MLP neurons of a small language model. Each row is named by its layer, matrix (gate and up: input weights) and neuron, and shows model dimensions 416-543. Each number is 128 + 24 x the weight over its row's rms, rounded and kept within 0 to 255. Numbers have three digits each. A neuron's up and down rows have the sign that makes its largest values positive.
A block is one neuron, or neurons of one layer that tend to fire together. After each block is what it responds to, as a language model described it from the Wikipedia text at the highest values.

L7.gate14:127144136092141116130131145131125141113131113139143152142148155138108079126135144133075112110126113145140141152129128143133130097140140160135124094116182141094129111129128112145128129041142117147125123112135162165137127112157140090170081112158121130064113132097112115119132159106110151122096117121109101098090120140160103129159195102121161127150163118185150159133114148072091090116129
L7.up14:114121124114110100123109125139117122147123122131113167189080150142179161128145132089102120093159118110137130111152128151125109152124111121138066131151086105104075119115070132201113139134099107153141142119169148173124132134143140088113112195081109132100152164110137153133155134090101098114125128134150159154129136100135139130166150177146163116081124129085064116160108177128122121099141
L7.gate142:144143149152117116093111132119102134127164129135135131123068150176135157117111136084154136172107151112119146062134142153076159140128147102149123128118111142131118130174148140128128125166142150106143124143154119117120083143108058112173127101093141118124117168107111107111126119155145146113119071087120123140114182089114146128110116152123164148105106131133130145122141170132170136179154
L7.up142:097106144147136111133115112165199100121116115135136134134100165140137140129148069119179119104162120155124129134166137109132146137134118159153140099115154104141102143151106151158135194095150126137140114116148158104112162109097125142135146092160125138084116138104132120092090097127138081114147151095161148096176098097114098124219124146106147166140155132150116175133128172170114114131129
L7.gate279:151118119079146159120115136113113167128154073109170118163107122110121104194143147091099138153117137162131158094133119096121151136113133136146095127138113138117111126105121124127109174147113134106130119112134154129122128143134110151103158167133125124128126138131187149163100074137103122124140083107097114137155113136133081091160156087098138116098111104092097179129127148145125131143114
L7.up279:116120126147105138154131144116127137127124150167116173138082122135045148095107135147132123123098134128133136142181093144120117110110136129123129127160181062062128098137129134175140161126127126129126200110151164170135110109112094109125127099132103120108115125140126094107112125121120105133155153132083139141136121125113116125103149123131129145083119151108148175109149113133175089132145
L7.gate545:142146100095096143124082111096161109137100151130128109112097121126101142104093101115155156095135129104160127119139143109141135104109099112106136114116128134156146136113126066123140123132149144060136106145119118119139096103130165123123150129145128123176157169111099139065147102121188111154114131178116135122139158169126127133133112134122082124123126122172156114164125121104105107125167
L7.up545:154109155163149086094108125131114107108085094141124113119115173128085112124142151110161139130116089117102114140127153135114142153175112105107127128129137195129063166139160107122126145146122151143118082146152102126165102134217136132095143122111102134121193101124162113147126136141116113147121085128120146105106119167171087132139124132099152118123134125120093096097114108116104087146149
L7.gate899:146134162097102113116114117181089166103149183137121108133076137134108150147140172145160140121123152125070109105106150149117094130143137112131115153139098129148124095161132151139122120142152143107128136105118149140077117113125121206128156133126147147118086141102110111083115143162135142085158111121167161118126182155157104148148138181110208102092102093101118120124162165134168107141120
L7.up899:156102135115156135151134080139107144163143123159136168157137142086145110123131169139096113146145124123102132149173122156126143128163097115147174127129140122133108123132163140168099110178166144161131134122122135134092114146143085130089122112140080109103109116135108128097101135133096188118148115056136144116090147124093110106153107124182105153126138135127139159127148104180110101109125
L7.gate974:097122149149185105099071110111133119144156130138127134123150095115077117167124112160143147124155142113102167098135122088179159131111133107117104110124121142129137117175141115107135085128123146128162118093133098155141166108145110127074129151145112111133105139098142080129087140189113156126131103142134141168109115151159089099106125145071126097100125112152159112116122123096109118122116
L7.up974:189176123149181109127111139119134118154179160138134114138125116135106137129140123145153117164107123131107123129165122111151154101141090124100121132122135117170132144111152139131124127115116109098124163123128127184129113105113117090116151101122149118130102134110131106149109116155129084088111103132120058113088090163130091110113078154108168126137115140132160196151107137153083092151127
L7.gate1069:147125162124158122133168120128086160122084127160153097159125118123118147137129105111116128178148177158125136101140115140159143157134124143173134161150112097151135117137124111136174093156106158090172113161143111135160133124132096140110118164111100150142139161096104144136137107132133188141126084117095125158165086100161132140150077129091139147131114120098144119103073145130134115142110
L7.up1069:122063142149142126109135131114110129134147139104141125104108153136124133153130121130130130098133136106137124122138124093123097163110167122171159137137111127063133157159089171132090112145127117134122111131081109153141064128125138120118144126142129073160164110125067081132130115139135115138125126118132132137106132153134099092115092106134128121158147136130107157139112110133106104149139
L7.gate1162:156156117078111168111123137125151099144083094104084157134115129120099139103169134129093129159134106140107092126100141128109160145141103128131083132162093128099138147141140133108168115122109170131168093157159152105107084108137130118171128135128113126147121166109127141127092139152067120101118123147124125141130099142092119118149097123084144138110188084095146128124076156195091114154143
L7.up1162:164150138095152158122156126131139098170080135091142121161113131129109132129135112135145145119125125104116147082146146136093157099158093121175116166132104133163104144096125141124128084127110160101137126135138119106118165120124124099111094133089095091142103134121121108151109112100098117114138122109124081107145125070143133130124087148112127123147177121152126152134091100166145168122166
Description: Final pieces of abstract or event nouns heading a phrase in narrative prose, such as the endings of tensions, speculation, controversy, collision, and rights.

L5.gate996:121104134111138145100124161145150105099191129127107109140148140129147136126129131111098136115139130175150112146129157133150109054192107126134111096120169129122161134089129085136138091117118108098127127118123152134132133119110088137132101122115130141119148129146119122101081143123128100105104118138134155141103100137114127096117155143070169137059161164153135108155161144151129146071123
L5.up996:207115171100123098127130099148125136130118125100179153164165122139101076166093084103148125108103098100110108101108117130083176130129114147117151124112107136165132135145110131117106124087165121132122166126145089100141114148104108115139129166119121102115123138117149188138176130124137129084115144136156077104126115133094081139151076113134121118126124110155098137119113145140104163140129
Description: Mostly the pipe cell separator just before a number in election tables (Majority, Informal votes), plus of after quantity nouns (rate of, series of, average of).

L7.gate192:145143148114146110128104131115140136131157119124102085153132137165149143078116161116114126131111145142150075151124145126113168151094159139124109131137090128104134151162121133142146073142116171161123123135152110124140146099121179131164130131125137121130127136101102105122071171154130122126131118121151148137109130159074129133124122119100151121091103112127140131110117123136106111114152
L7.up192:143106120158105123117137092064119092110155118115148136119141157104124147121123115097165151139098101139119141127104166167137157127111132130124113079125129100113093134112105157111136144078108128110110158104117115138102076104096134109080097098126115121137116141143133116131168106150148142103137131105115115162081128102097157104163165103164126092158089117112161176133141134133135080158113
L7.gate486:148099121136132090128151088082115161129115141108147153116149120097106164097115138125131134126143109115128147132156110123185131116124157106151099146149133120125122143104089131188151146184151140101111105158157105117104108122150152165116134132176146148126130088111145129145134131126131182138146190145129068121121103139091117131104113082122128149117103148107159102088117116105108123110119
L7.up486:118143110107156111139114154081113152083125152106151162187167134107127164145105125127147108129119096123107150090138113166176126122112168160130120120134092141091130139091099117159131101131139175125121176144145123129166128101133148108136120154096092108104135129142169145113101171122121123155117156138127145134145148152121127170111154115132171140106102120115114122118122095140110125143126
L7.gate495:162138147127143130133160134089153132128110146109075143120113113147078116140134113156122156158123164100141152145112172147117165095097148146128071138163102114128103107189098176124140118091098128131096133147068091133106159157156115128146118134130171116142072091128189107130111149118149131096127147096118146166104097124057149154129134162190149170152110113110109118149092141142120134138115
L7.up495:143104113149120150139144110106126119098143108137183127114106128136106162139132121142073139145115153129177087109105082094132145117110163109112095122143063106096131153134137142088103156119134126123118171129114096106132138124162121073115123174117115149127154132107161114132155164109151128174129136124083121128142130095079109147127180159175158111141129148077134145174133131106081139164129
L7.gate638:093148149121158139143179116094105109141169109079110129142119116130126134096085124166152124135142099126167137116134179122121151097121148161127163137121120129079153119157126118136116093146154128123125129122160103118131149101098134103128133133120176122149147115120130129172113101122136096129122133155098111051142143091104112111140162129143101136130187119132119112116114113168121137139138
L7.up638:154111139098117181115137106155170130125140162132139124153142140068126150091123163093118122128101134133157133109129158152159146129114147154113160157116143107129129147163088129150127169138092116152095110140091128142147155106091131161102187136096133128090118144126156139106132129089123117160119085150104145128099146143087148139104123127157098150150158107131151170127134144125134104142141
L7.gate700:118139100101124140138101144113121130120132097082164127134165126156084122085114139173129135129090144146145171137161100106137126126110130183096108161145113096110085144151157133115133126155126188122085200103124113120157152109125115119161136109119144132124115101098130145141135152108106172121091105117144113128103133137120129140112113085143136152165090137088143118128125125132080119139119
L7.up700:129108121109119158101141097134087128114131125079128131175123140147137139164147157096164146136123108114137122105126088102121126090151153124086154159084100139099131149108126120121107129123126137120135155120178157126132111162111092114101067103110126139115128138139142128140098107130147138110123094137122152094152098126147126134123141159084174065121121110145126073165127093127107077100152
L7.gate797:167117088122132108150136166156173109138170122157135150137110121077182161112132142136155147130132099156110162097139128123128147138156074117116103104152132099128114159123110101164138100096134105090094114125175154105139119131141120099095134144133122111159103111084161171106124093150125106120160090100074160149167116140090133147208130137124112135139110110112145119108123121121130117111121
L7.up797:127173137135107167151152152150159142148092139111157153112131110111158082148193098101146117086119154123103138140133150095152117114077095166079097151142155147123168153124105072142147112103140123096125102146105127143134114102140159061153158102128145118126109129104149142145139122139150146116080145137148194151135102125124151129152101152116149132123136103124117131126105168163075123100126
L7.gate1329:172176106111156121155115142119129143100113115120122128161094102124108133146109113103144161121062089152173126154145127127151159131175142120134096131148125110080121165129124111157120126129127101161156169149173150102122099097120144149131129102119129130149144142105147128110150175098073113153137116140148123127098129095105093175124116123076127162099151134115119127118098103173100133080130
L7.up1329:130117098125163113139112164122159126132124115093146127116096145101107117085140143116110171104138126139157170152121163138166132141110125128102106144134160079121126154111133157092135145112145104167182133137147091110069136089097120099114095122129108123119128151126169122073118166160125083110083134146143154165111108124122139106167174119103126119103147142123172165167103130117141149083111
L7.gate1358:129133111119144150160189162131157166131101100066089088100147110138106132093120138179099120138136168095136106165138112167156093159135120128091105159122141123124131105143133151090125142147182159144106149111160167158133170067130119092157153167108143158111134109161125139176117114130158111114129106117100129102144188124124138125109148094127160125106176133096121149112160139173142144123133
L7.up1358:124128107092142145151099094107059152110141116156135096156104112128104095169113093099122120163118158092147134163111130094168122161120122134121104127169136104131149131137133125146120164113077161151088096183137122115140144137126120140116120096116124098104099137128088116118126125128085132145160151151122137147148120143121152086137194138175122092118090105176157125177158117149109118157086
Description: Function words, numbers and word pieces just before a ranking, chart, award or release detail in music and media articles, such as "its Billboard", "No. 50", "released in".

L6.gate36:138149106107120156135132145110113139126165116139154131192131137147133094093126132148142117125122143153089177151115145098163105127150143152074136189127083140114121133151171135139104109156135124163133057123164099151149106115136135118135081147154133111130109100103120166167105162135114172142147157178146164134130098138136113074154121128107144137102123130122142135083100156135177120115109
L6.up36:190079089123134182118111124095122123126166086168147152136133136112123116123145117142132128111103115132069102117112154144146072099090127133095133163081104101132162152149095144124139067121129107149119144156128078136137111142096150121139129118123135109136136117146149168157136156151111115134140112123133160116108115145134137090124150076147148159141154136098123163087135164165128132104149
L6.gate259:118128092115132131141153099137068111150104161109093144094140125138123096104131147126151108114123115125123146126113107140163105113131107158123099130142124128132130118145073128139158122107174159146126133166135136122109117113093174139106132130105114118128163131160167133162109121145115106127110119140130136134093159137167178157147123126121168145120154131132152089131120140138113089087144
L6.up259:118133161141113116151129116137132156101172123110106114114061102106099148136142105137092137077125126135150139148159157125126161134160066140125126121128128187115087110137136131163112123117111107154101103079091150120116120080106122142172130138148128106123134132120114139084127154183143041132143179153071125146125161176133132140117132150102106141131170134133099183132108148103108115154119
L6.gate801:115147104099111160100109132134116157091138162159114161116142179097120119113105158115167146137101144125133120144118142121157101100131106116050146144106131088099135105134120128133118161105142094148094160124139122143162091082152136152104145114145108108128109146113142153150119127158161124129143090120111099135137126087136139128169139166133123092132122139144145151103110132111148116105143
L6.up801:130122168117131142124144090144162148080175115139099124089141174103131095131154185112122123119109178146127134145072115174165101113086153143080115132127153106110091123153088116160138124160131103105144121145164130142126135104147140103131121130124119070107113090084126138128110160163123073145101104113180115112150151121132141119127152130094114136122144132132167126148111157130131088170122
L6.gate1191:125129152116144124139112136099164142134135097134137137120146135154129119066103092165111146131090109111141143141104174118143086110140150165150133134138092127100116149121143182113110110128142121130126146148110147108087154154128163125091078173133090133164148095152195125149146138177137128117095113130169147130137149099102122125163154082110112144101184115133150106149169135108134113179134
L6.up1191:127126144133115098167117137095133154126163087122145109087175165123132131145083124167129142179125142142131160142141128099105136108122146135127115139145140134132138131132148123098109104117174086109122127115176116117153115122160130078163175074149146165159122056118180136136134122125122150095058112160112162158142153114132106167201149111085122119119168105117179124141113066118114144108129
L6.gate1373:154110085108152108124166124108112133106141135152110174164138073106113148165177096125125163192122155107127131113116106128138113072113163141135136198150080106130128128140093115131129122138086161124105161120139112112105089149112118072101101128143137118133145101147170143102128138177136144150151147102122144101150117109143143147133154098118158106134152173116117146123119099115152143192129
L6.up1373:137110129126126148151137129124138114094105114134127140130093118108158102138113093144120134122091161127123128157128113130146137165122158142128110135136132111100152176132129110153142139125123168123165098093129120092140119113134126134171128116133139143149145140167140153086134149154115099135112145115101167143093157088150108119105158112136110077134135181151125142105137093142119132161096
L6.gate1400:123087082109127103132102157107144114088111124112093139130133130109084091080165133149101104137101122131143127100102144152093095132147124146144096102150127125085138139123124165133082163099096139119123132150090130159148108125137180137164117125133133145107141095111119121118143111133120104112147132158091178098125112123105126128125117109132087152103150170143119173120160145113148139101175
L6.up1400:149171132139137128130144130118093119133159111131139101169154102110120100090116175145116157069053097092094107109109117117133153144125116114180173124141133118138093159136121113107090130102162125182154116083161085157141109137170090129139060109125126147137142137138114106113096151140107168130120153125141169117154128091082090138119091118111148140163144136127143101114150119179134131102146
L6.gate1489:138115076145144122131089113125145153165131150143143158118139097129117152155112155156082136167118110093171151139117141109126167109189151181131143149105096121096125114143100176194142145097121136179096118100169126145105139151160149099128162146165121130131132154116109091129107183134120153109104160130147113157110170093093134126105162172114133151096119129130133133131119100132116157136134
L6.up1489:088146112131146119126148157169158168115125108131151111120107166098131109121158119106105092129154099103102139107125123076181128094109128181146124139143102099159135099157139099125065147103141147134176100154115101111123129119157161148142153112118116144127137141119102136061124124128095153117154119104100127153128123153109107122169121146150096098118130166186196086093132167169144139146109
L6.gate1513:158124161122134154119127121145115161112098116114130103115150101135119136094129116153137144145124120169131124152147154087126121127147169112082096160120164145111141126155156121190162132157101129095118123172142098114135135148152180142136131170106113137149152095045122138126079114152160138154128115119176150142047124152135131107147145100117098111156081141100128097164095146182174127148091
L6.up1513:118147114087116121160122146109126148143131169138104133142157137122123170121132135126125112122120130119137149137127149063136144105139103126101119114133125093129128126127127082110157119118135151173099126165121082154180138155113127075094128125118100127140147125135163159133088125135093143090078119122148133147081130132146111133116141172137172127078107107119118134131129123154172167108149
Description: Tokens inside section headings, infobox fields and table cells, mostly in film, TV and music articles, e.g. Crit(ical response), Track listing, Website: https:.

L5.gate1336:132138113125084115099134102155155164145139156099151132146147116136152141132146104141132146140156106175123141130119159178139192142169106109155097084152086134076131189135133145128160138113126145103126141169152139082115107122132145141152163154104121134094149158155115130104131104191121146119106156166101139118155136122127118121144166146137132118117121096123116157095086142150093127126165
L5.up1336:122121125102095121106086109171105139136134165138124175134177116144098147157121116140118141133103135123104122137144119130117154163159139106155127128130117163088152144141146098129138123103130109139124128146125116119139089133143116128142096138085081141110127165113098117109148109136073099129147125149126149122129111123106115107147118155118115136161142087145174128120109148138117125149141
Description: Final piece of abstract or measurement nouns, often before "of" or as section headings, such as accuracy, quality, hydrology, diversity.

L7.gate378:122086132071140101132129114069091141129128075075084133145151142122140117154095142129134103115123122091118141144131145128118147088141141089075155086146167165144112068139149135106156128147132141115088104117123097144137112137133146191109117124159081115146066134130101115139158107107099138145158140155142127087085106176097124108143139131151131118130138156140136105094122144145157086129137
L7.up378:126156101115165165128138146127152151150136148074168131157126173112131117165131113123139128107103131144097105139078160110116138105111131066110173132159115129118132109098175111157125154150116157129143133134105095105082125128113134186132105105137134090120104113116136123109137142068138100111117138156103101085111081121137137137135119147091116131136092080119143122129141121122105121104164
L7.gate543:116120122120130119108057128145110137102145141090126167119126105149123145100096128138148133128135171105125113095088121133130119159100128083149107117149151119078133114139111165139089148156103163181083137145141158119103123156121086137118112123098136133125180124137134116117088123145133138115097138138114126107120130144136138101131114157121107167175132136137080147182122179104141148099098
L7.up543:114143144120125103124131144099131141187148179128154135147066120128106160116142129130096111118131057111119144109133135165122148092152128127085151161165107102109155142145139121148134136106155145125094151157096128127113154162115149117103189126101134139098104134126159129103123132118131123079186117121110117142147130108097104081147143142124157120136124111170116100122121109121093139092112
L7.gate719:116121130070112086078141110116182131106150115102108090117135106112143148059097146104121126089129090131124139128096119114148164137146112146093146147112136133120149129135136074137173111121108113103107143114139077149144149132108135190133163121170129125132172151125128123100112153087120106121139132148134097128111102148159110133144107138100117151069134152106114128132154165097120165139140
L7.up719:095159128142157113117140104116132087128113185151128136122107118105150081115112129108127137136121142108157136108116129129127148106147152121090142176128149109087128105142125087095086116119104123144101146107135155106119112147087124121123142143129101100129122138109151121137143170111113138098101108115130079108093101132151095083123137160138116134097148089140134148140138128155141123121169
L7.gate747:128109081110137142074145166117165111127099154108132119151097135173106126126104125131164140131123143105152155107144194089144128145108124150124119123161142109135166126151092104138153125119138119146135115131103157123100154153136119137125105129093141134103123107120130133129149157145149154109143083178102181127118101128152102134135065135118145164152126104142108132116057155114092133140098
L7.up747:129115122157137099094119112114136095143114121065107137104150125159102137104171137109123105113087126119151139125129097114123132086089148136147103131151147114160129116172114130123121119129115126146154173104092086125129107154102124135145185120147122078140129061145146119160183113102097122126101137164122105066136128119109129156095127163139134139181144130116134091123166127140110127096203
L7.gate883:129176104205192185146120116166126137139113124104159124169122134127160160136184160151124111156091134172122155100102154151168119121129133129122181150167108135122153118107119120151150095118111125151105107131099155061111140120101131136164185125131133128113119160124150122128100090148155135096145125138124128135121123083165137141108175151136116105147074140134091147109147116092146127146114
L7.up883:135110114100130118113092134126165089129159166157098147095156113125182122131097144105142176106135164146092168122155117102116146118125094151077099112152123109159091108108106111121121124129106155150098127149146110134092103151093152129144168148121124125150122110116137112145146178128089138129103140144126120112138124140108123116135113140169104126170071181079135145100157136092149118128149
L7.gate1114:123126112133083098132167148139155150095092157135145148138142101123123100122146125127149125100160121114120124132104140130154136151082089120109148113160145149112135116170133139096136123152139133136136121108106135120092113150120104141134112107147148174098089129146098122137091109170095139148098148141122097108111142101120095143152148129109119143106098093130139134119097079155102121171131
L7.up1114:127133127132169127092130165127115123150151124142170089145109162126114143117128101138147103117108106150143140140136132123112114107142111161099079150101133173125130172171125145081119118141136135120107135095129037118118132141155125092120109160072111128129092114098115129159097141128159156144087112180168067105120120120095156111144135131174114116155153124144120176131146128138148122110151
L7.gate1274:120078157154079092129129083084137122149154097132155078122136126156112133110125150115161149121103106117116149105109142123125130131102148127141092143072181068134157156169111105154117101106134118116120137108116141134134135117145109116128126087166139130133123120137117094121113126146120166092117144125137089153085123132138138104144103116117121137139129106106102187114103134103112097177140
L7.up1274:130121106111109074108134094126150164148190102148113136140136165117133153125153132124086117154124098157168115158126161133107164109080091130131061089116110144134128129165121157129154101108142130131131110147108106123116166154134155088121126165143092184091110127148071172166143125137124109120112153167107094135118115143137143166110120106121084111193122137135115145142123102124099163141141
L7.gate1454:096150114157153105115076126123111097107141157153156101104116173172186113105107103142109114122113086155134154099135135128114130156103163126108101120120113091154135147120141112094152115155135124106111142130098120075132132158095126156150148117160122135105167141082167136156128156123153160092119058174169079089122112161162066116101111143114143178165085127175136140147148149121127168129139
L7.up1454:072099119144139133128129119129114120111119111089158088159105152156157124103135124157118100118122067143123154134123114111161135132124103142116156119137104107094138134159143122148109114133135120123068119198120123146170115146103159128146148124102119142129129109145160166140120144135072120156142086146112115132125126106152109103179086116084133124190119114134091102112146101125129137124092
Description: Pipe separators, commas and decimal points in numeric data tables, mostly just before a vote count or statistic, e.g. "Gwyn Hartley | 3,694", "1,246", "15.8".

L5.gate701:099138128106146149084146084086088130134129080081112117100115172152136119107161156152139102120065157172100117141156138127153156134100142133140160124111097112100107164169095171107118134135156166156148146103107126121130141103132120119138141124144125132137109109121140154111133116139121177144094131124109147100122146130140092154156113116136157170107130132131101143097103134140131105081144
L5.up701:132152138173105123127134135113141163152141101137116097094131134108097181132128158131177171144111140107102157129121198119135132137131123112104158143126096100128171148131096125134106122111113163157146122060170152113159149082128090161093150136096101135153125132128176133135114114094126112166116122177094123112136151125135114072098161097128103172155109125119119147127133147120085117150105
Description: Words inside reception wording in film, TV and album articles, such as well received, received critical acclaim, reviews from, and Crit in Critical response headings; weaker on scattered word-piece continuations elsewhere.

L6.gate176:127089116117160147127105111128128112142104131106144136103112163127102122112129127144113097167168126116112128116150103136131105181121096144114144119157151134114159146170168117137147123163136127158133131127119120133126133104148119123145120074162115092131073123135118132107144117107124117084151074139090103122123132144086143130139093122105122138094145105146139129176103155168139081133165
L6.up176:112148106117151106129071137124106104144122184113105112127092154109140111123139121139092149126115147157125103122116130150121114119157145090133114113084098110143140114150125136140118123143167078150131094168114156159129111132131135170145124136094122127103128174108164135138113119132168135114126138081123158138162124145087122085171136152064137143106082123119129115148102123120130142132178
L6.gate257:115166156156142143114137125108121131114138125145073150127155124103141110144144110165158124142123141121085143157112105128135140149070155172107130123144121147112087124142150133145117147164122179145181128085132106132145113130091139133077144092116162153167129094135123123136105162129120128155118174102107123146116129148130104121157125139122101135115104142107106106077155166119159105135121
L6.up257:125078135118170095139140087109130114107154177082101137142086111166113154116123113151145151157121091165124152147118086120104138115103149110123091086156117141114159150138116143146104144150146154120144138102100137107147124141097094122115123189157114137122180084148120170125067070121125106121162114122151163096112128117143119103074140108133084152163147147132149161117152133115171133129159
L6.gate375:142143113091123121128137087126114116157151165140107139172134189130093120131131098149083138141120128135097134108146153153160134087141084132130132140130163047146120165109108138144155138122104146143134126132127084106137103142120132145093119122131130112113116127161125149132139141119120090128145110124115151123145132085119129140144104140136131157104098111104107124096085121136155091115131
L6.up375:159177128108122098125157147160142170128128137127134148174083146118096146148158124112125101163136129151137103164129145161123134119115100158071142132137131107109118149112123117121123127154127101122094116121137118146139120089161097141120162172121162113067110139139138126123118092131112158136129115136109093138093111182126119125090100092157158135120165099093152089149086138132116100121135
L6.gate573:104132104105080113141147123150153123153106150124187142123117123093122128120130139177089142127117128144143123123099126149166157099124110076132129084084125133141111124148123144137100092137148138140123141122094107142076139125139109119108161098059128123121112123101142132148140086154111111152121107104078103120116094112098124107138144137105126088135121096167146138145093142060087100144118
L6.up573:068123146167078094111156147121154147182099181113125153155099176126137117128126120164106145170131157164117142104101092102143137109141119112119162078098135136124117105121087133144132125158133144115146190119119149117152146121142099111141108141127111158140117158107164102106140080154137048158150094117111140152106088107108115152144116126088142126107161132142128111070101126109079093098146
L6.gate665:131171099096159118137181135135115145141130153107079143157131108146079144117112138169144127190097109106139156121167145108128122137146124126094113139144194120106168156128116116118129125107155120142137140168096102122156135161142096132136116151119121151081128099159157126104132139177115155137096140100144138126116169119087095151188134132127127095140123110151110133131090128118152098144116
L6.up665:167140106134087109076134149121104130140144139130151146165100103170070157099100061142151128125113102149139129173130091133147111089120108082079135119131144121117137124116124100098132162108184144132108130148095112103117121133106148103151096116122125128129134130131172125137128125140070127127096137122118121070111135121146107109112165149149131115121154130130154119150140133103111086142147
L6.gate972:118125094097127157136159118119110126166170105178164139094139128166086142160130091148091129117096107159121145123133114137125115141111105155154101132120107115146141151167176158166157156088131127113109097167126103112121109122149110121162108103128161140122121158089146113113126144136109119151142114136204103107128117101113113112123144140140154108135070111122121137142098160098073042175123
L6.up972:129159098179119155098079148160132100154110131184156145112110179142136144116155156144167087148104121128144096111133128148140135099123167091125166088123151141074111135125118179143119139097132128093130153139160124118071115142095142101145149126107133152122114152104102119078115097142091137097096166109128083086154132144130100124158167126126165138130134141117152190135127134132107105167135
L6.gate1180:110124126112158115079160133108104141140164141139132153157122140126134159099089121138113149121096136124107135134130139125161128079165088096105130120096102153144111128134173119124103136156112134104119139135111095124133150126142137103097122105140147133102114127132140111133160102153143180141173106124099160146110168176134082125095100110133143131168125162127149093123118132110136096152112
L6.up1180:146094108141141124098110164115102137125064117173144124140100156126148122121149146088107134157106107138147131129129121146108139167176131117122127164106057144136131130151140128118084142160115113104106094126159067136137158164104129138135118106176133101133165132142126109098155107159152139169117124107153132129125141124152149118143127122079109124165110094121162091116089103112114153128125
L6.gate1274:091171160108097097084107142132117152156147140143132185195140130105114160070159100118139100148113114137087192152121126128124121146151143116150124087157092119128144139150114104119117180151162136111068155127116141152124138119157146115132092139140123142134120137104143133107146108132123091101135124092116122052119156126159107130127080169121130187119107135110132150110132153160115108097173
L6.up1274:132113122127114123106114143136108150091132179133129102178100113060100123125136078158126078134124121119149173101156115130153128073125121087132153091161132135127097119137110119103144151155148148144089121119101132135088095132124099145105114113153145137137155148126152109130151049171097113194093120123119114104059158140135139132156126134142096143067169131106096155111127153100121112137162
Description: Ends of abstract or measure nouns heading a noun phrase, often before of, such as incidence, relationship, turnout, reputation, career.